MLP neurons of a small language model. Each row is named by its layer, matrix (up: input weights) and neuron, and shows model dimensions 48-111. Each number is 200 + 30 x the weight over its row's rms, rounded and kept within 0 to 999.
Before each neuron's rows, "fires after" lists the tokens most often just before its 100 highest values on Wikipedia text that the model never trained on.

fires after: " |", ";", "F", "A", "it"
L6.up537,175,194,156,230,220,241,199,210,189,176,152,227,180,137,202,165,181,188,170,200,192,227,252,162,180,228,224,171,193,200,187,175,207,177,190,225,180,185,252,214,206,198,187,156,207,177,193,212,232,199,206,232,196,176,172,209,228,197,179,187,150,214,216,202

fires after: " P", "cc", "P", " V", "C"
L6.up785,179,206,265,184,205,208,190,271,155,210,202,222,213,217,166,201,238,247,203,196,227,145,181,191,212,206,261,206,173,239,191,194,220,222,185,197,150,217,199,243,235,211,232,261,254,194,199,195,219,190,170,186,189,203,217,203,197,189,205,241,197,195,242,159

fires after: "s", " ", " at", " S", " P"
L5.up78,226,239,223,242,217,249,254,222,167,180,193,236,211,188,148,249,221,262,233,212,158,190,171,164,163,132,171,207,130,175,196,165,203,207,206,207,232,204,206,215,212,243,219,186,247,214,204,166,217,240,183,185,167,167,170,190,271,207,145,204,229,202,233,185

fires after: " su", " ex", " in", " ", "f", "va"
L6.up230,199,213,219,169,249,163,204,213,180,229,190,186,175,198,182,235,172,161,228,225,202,186,150,176,202,218,178,235,156,151,200,210,194,215,184,205,204,221,160,224,224,267,169,157,242,207,222,218,202,211,172,215,195,169,164,202,188,202,201,239,181,164,207,194

fires after: " de", ",", " p", " w", " Port", " of"
L6.up296,260,209,119,172,185,203,155,225,207,201,200,192,236,217,186,195,164,249,233,155,153,187,206,191,192,236,184,298,189,187,167,237,259,189,153,230,235,224,230,150,169,208,213,157,268,182,188,235,194,186,213,244,201,183,191,165,186,171,209,193,221,224,274,208

fires after: " ", " S", "S", "mu", "H", "s"
L6.up188,212,194,254,197,262,198,197,227,161,190,195,224,202,167,179,189,219,244,226,194,291,248,219,193,183,162,232,203,155,165,220,151,241,252,171,214,194,226,170,183,205,218,156,199,215,232,215,195,207,161,194,179,212,152,219,185,199,237,194,255,271,169,166,193

fires after: " |", "R", ";", "|", " P", " V"
L5.up772,166,213,226,214,239,194,239,212,209,217,187,210,203,168,247,235,166,204,159,206,187,204,161,175,143,137,241,224,128,235,184,191,208,234,201,203,199,199,203,218,184,240,186,269,262,222,186,192,203,228,168,227,166,181,193,203,189,187,227,196,200,191,205,196

fires after: "s", "c", " S", " m", " a", " "
L6.up511,171,222,137,213,256,237,256,198,177,184,160,253,212,203,187,195,207,236,209,214,255,226,176,157,189,190,193,187,196,177,198,181,166,211,189,203,164,207,254,190,204,201,224,164,218,236,210,150,193,226,243,172,184,206,173,181,190,232,215,207,166,186,195,177

fires after: " Pri", "ju", "lo", " Col", "ri", "vi"
L6.up786,255,189,153,140,200,213,185,210,215,216,207,194,185,239,210,185,193,238,169,207,211,252,252,237,229,233,239,175,186,176,192,239,193,209,191,218,222,189,175,215,215,192,235,154,218,209,179,188,163,207,201,200,189,160,159,236,232,225,227,179,177,173,232,154

fires after: " (", ".", "\n"
L6.up758,216,230,192,218,194,210,176,202,220,254,163,193,160,246,199,210,227,210,177,197,225,215,206,156,223,242,155,203,183,158,191,175,173,146,197,188,215,167,206,209,199,194,212,184,250,241,162,167,194,267,145,176,228,239,183,213,189,183,219,161,226,227,219,224

fires after: "|", " |", "-", " "
L6.up79,272,253,217,204,260,200,238,261,214,198,140,210,185,199,155,188,265,221,204,249,215,189,261,217,176,203,189,122,174,176,244,175,175,203,220,224,177,166,197,182,199,207,190,147,210,199,192,224,163,226,166,181,159,200,193,198,209,193,197,202,184,175,184,203

fires after: "s", "S", " S", "us", ":", " \""
L5.up834,154,219,237,153,245,183,190,193,197,164,189,254,223,166,216,252,202,200,244,215,243,205,160,163,204,160,247,210,190,198,210,267,223,259,225,206,226,209,214,216,200,256,221,187,197,196,209,181,200,143,238,168,136,175,197,161,196,181,200,139,222,187,161,185

fires after: " Di", " di", "i", " Li", " Le", "li"
L5.up799,219,218,243,184,194,243,223,177,202,240,192,175,202,139,201,172,215,164,230,169,212,227,211,221,198,175,283,141,226,228,180,181,184,206,243,228,196,171,231,259,232,201,269,161,227,246,172,158,255,214,212,180,201,192,208,211,176,167,133,204,246,216,185,234

fires after: " ", "R", "-", " V", " ("
L6.up715,213,163,190,242,233,240,179,219,196,243,162,227,159,225,157,231,191,211,239,191,206,227,166,133,150,173,181,201,195,149,221,212,239,221,215,180,211,201,211,244,208,203,164,172,302,199,198,182,237,252,158,219,218,180,192,204,189,158,208,166,248,194,217,176

fires after: "if", " fa", "f", "va", " F", " so"
L6.up11,202,200,193,205,265,178,206,216,187,230,190,202,194,164,220,181,196,212,196,236,204,196,160,221,192,239,193,220,234,193,240,197,262,232,182,223,209,211,192,179,229,211,165,166,239,222,205,198,199,188,211,190,240,141,171,132,275,199,189,212,196,186,216,203

fires after: " E", "c", "e", " Di", " di", " Se"
L6.up436,226,230,226,181,200,186,161,230,202,205,204,195,173,153,258,163,186,162,153,185,228,167,202,201,227,247,230,240,188,165,241,181,168,217,199,215,248,199,241,221,164,218,271,155,210,226,178,162,212,200,268,216,169,253,176,216,215,173,189,197,177,202,168,206

fires after: " ", "s", "k", "or", "n"
L6.up254,228,222,150,240,194,177,201,221,157,194,227,189,187,246,180,212,218,202,222,152,204,208,161,197,196,167,228,185,182,203,160,154,186,203,186,173,184,200,144,222,218,217,202,175,264,235,152,177,189,168,198,145,176,179,174,190,231,169,233,187,222,181,201,181

fires after: " the", ".", " Go", " and"
L6.up29,253,171,217,164,229,186,152,179,165,191,158,224,181,207,167,178,188,199,199,222,207,214,179,171,182,214,188,182,159,200,163,249,246,265,168,286,216,181,174,210,223,198,202,210,202,230,201,201,179,239,237,195,203,214,185,196,178,240,173,215,211,206,259,187

fires after: " re", "–", "′", "-", " pre", "\n"
L5.up541,247,239,232,202,293,247,188,205,201,200,180,191,204,134,200,207,191,209,184,204,276,210,200,217,173,198,153,186,223,194,213,217,175,173,186,230,193,234,207,204,248,214,181,222,185,226,182,221,163,238,205,164,172,228,202,222,202,205,235,205,174,189,256,176

fires after: " to", "if", " ex", " ", "fe"
L6.up276,216,214,232,223,206,200,205,235,201,176,203,220,198,242,238,181,205,237,174,214,253,194,181,188,212,268,201,208,223,238,242,188,233,157,153,204,259,214,244,231,196,201,165,221,188,191,181,198,182,209,179,206,140,199,198,164,212,157,250,210,219,142,235,151

fires after: "th", "s", ".", " Al", " U", "c"
L6.up604,186,244,138,149,206,234,301,229,217,185,208,214,189,191,161,198,210,278,204,222,207,249,190,171,167,201,198,199,175,240,198,184,195,189,168,254,228,192,254,169,183,206,216,244,197,199,192,205,189,133,140,149,200,225,206,195,193,197,262,189,226,225,188,158

fires after: " Ar", "al", " T", " Al", " Sh", " An"
L6.up9,171,187,179,196,203,176,177,218,255,212,221,180,212,147,175,188,201,202,251,215,166,191,250,202,188,140,199,224,193,236,254,206,221,211,220,241,214,246,151,204,208,194,238,195,198,244,131,265,228,164,174,115,196,211,207,212,213,186,205,253,196,197,196,207

fires after: "act", " August", " December", "at", " November"
L6.up260,240,206,179,225,195,189,215,196,211,220,191,204,167,228,177,193,175,175,221,207,229,167,177,241,206,198,181,164,162,227,203,165,232,215,192,210,201,210,251,256,210,221,217,233,185,185,179,185,191,189,166,180,212,226,173,143,231,201,170,231,139,207,201,217

fires after: " ", " P", "|", "G", "-"
L5.up653,235,232,213,199,211,255,232,269,176,214,124,221,178,221,217,240,245,213,237,193,198,184,229,183,237,159,205,180,213,242,203,198,175,166,228,220,210,187,242,241,214,199,190,207,222,188,206,216,196,218,135,179,191,174,200,218,199,220,237,189,272,213,169,192

fires after: " He", " he", " be", "ine"
L5.up86,170,218,211,150,208,210,168,199,115,273,235,177,205,185,195,218,198,200,183,241,213,233,148,213,185,179,214,171,257,251,199,203,219,208,201,202,203,205,190,230,177,168,227,184,193,216,218,118,206,169,235,209,181,192,218,157,178,176,189,224,249,215,191,191

fires after: " me", " cl", " he", " He", "com", "ci"
L6.up180,170,198,219,178,171,216,222,202,170,253,184,145,201,189,240,196,174,216,240,229,260,239,220,222,129,139,222,164,243,212,190,228,191,234,168,223,192,221,187,182,184,189,219,210,241,172,204,119,179,175,216,206,181,248,173,166,177,180,160,199,253,180,204,173

fires after: "s", " dis", "or", "us", "oc", "cc"
L5.up19,208,217,219,169,247,176,154,248,229,178,199,192,202,232,188,196,187,273,223,276,204,194,196,199,161,195,203,186,227,210,186,234,247,227,217,235,202,169,194,215,189,248,236,192,193,154,207,186,186,200,176,208,135,195,194,193,162,222,162,199,221,153,173,255

fires after: " |", ";", " E", " "
L6.up217,229,257,149,171,217,197,205,212,178,167,223,177,209,156,185,232,228,173,163,169,212,276,247,169,100,205,172,205,176,196,187,115,224,244,195,217,211,190,229,191,177,232,184,226,205,214,185,218,229,250,213,241,153,141,132,213,212,143,216,202,159,208,239,182

fires after: " one", " w", " of", " the", "the", " be"
L6.up642,232,192,203,210,200,181,158,206,217,224,202,257,189,215,183,160,219,224,229,201,206,203,200,178,180,251,163,277,241,167,193,201,253,199,166,206,188,256,229,217,201,201,148,187,200,229,179,183,178,251,196,219,202,194,199,164,216,215,181,254,206,192,245,253

fires after: "s", " re", "fe", "e", "ter", "re"
L6.up153,167,202,172,262,197,241,185,265,212,204,226,209,178,215,227,194,200,241,190,199,197,185,192,208,175,203,195,158,249,198,172,183,200,167,191,192,163,233,169,182,232,186,232,208,231,207,199,222,193,211,126,185,183,235,199,161,198,155,189,185,239,251,209,155

fires after: " D", "N", "L", " L", "id"
L5.up335,245,250,166,222,214,252,208,173,174,216,182,158,222,178,203,208,184,243,166,193,219,184,199,181,157,142,237,161,185,226,157,129,160,226,124,254,190,197,209,229,219,169,195,208,189,178,157,221,155,186,130,199,208,246,163,175,188,212,204,174,224,210,215,167

fires after: "al", "im", " Al", " Sa", "ul", "q"
L6.up546,235,216,132,206,214,203,252,205,209,184,187,177,187,175,219,184,193,217,221,254,186,222,191,253,173,142,194,177,153,213,246,253,217,145,193,215,260,270,194,196,202,201,180,161,269,201,182,161,235,175,170,174,192,202,201,207,180,185,230,224,197,190,176,217

fires after: "D", " D", " J", "L", " Le"
L5.up492,243,186,214,235,176,234,130,200,180,209,179,174,203,186,179,215,188,256,211,212,211,246,217,189,171,168,201,195,168,269,223,150,201,285,175,237,202,197,162,255,178,207,213,166,255,248,195,195,200,217,225,231,227,225,188,128,218,217,230,239,175,204,225,191

fires after: " the", ".", "|", "-", " The"
L5.up410,213,167,190,208,209,217,178,205,188,189,206,237,194,230,216,197,210,197,197,244,189,160,172,197,236,238,191,204,184,181,188,182,202,242,171,224,209,247,184,218,217,196,210,198,213,219,201,172,183,185,180,198,189,208,222,182,192,232,184,189,209,139,218,160

fires after: "par", " For", " car", "ar", "ad"
L5.up421,185,168,118,241,219,167,204,229,265,202,199,192,171,150,241,200,160,256,170,246,189,188,204,185,205,228,138,147,173,212,224,215,198,209,182,225,201,184,220,216,216,217,165,173,208,183,209,167,148,234,194,179,168,249,204,203,136,176,262,204,197,207,238,225

fires after: " comp", " ex", " de", " in", "ff", " pro"
L6.up479,239,232,255,175,279,182,249,244,164,250,193,157,205,131,165,175,202,198,216,224,295,203,186,210,231,202,223,218,204,201,236,173,179,174,120,241,189,183,240,164,254,242,192,145,205,208,203,258,179,180,219,175,175,173,177,189,195,218,211,208,218,183,199,204

fires after: " Je", "hi", " I", "li"
L6.up166,187,200,185,178,182,296,184,197,243,251,177,195,188,218,182,192,256,173,191,201,225,271,203,189,147,136,163,237,182,202,168,153,223,237,161,220,201,264,208,195,183,195,257,196,233,189,182,179,206,156,217,173,207,248,149,228,227,149,233,214,211,246,209,191

fires after: " ", "-", "5"
L5.up305,198,180,177,215,266,195,218,201,221,222,210,256,196,178,183,206,178,210,204,168,221,219,160,177,187,137,172,181,185,151,168,177,270,209,190,201,200,259,208,186,230,213,200,221,249,196,206,258,207,212,171,155,223,270,190,189,182,141,165,171,247,275,167,166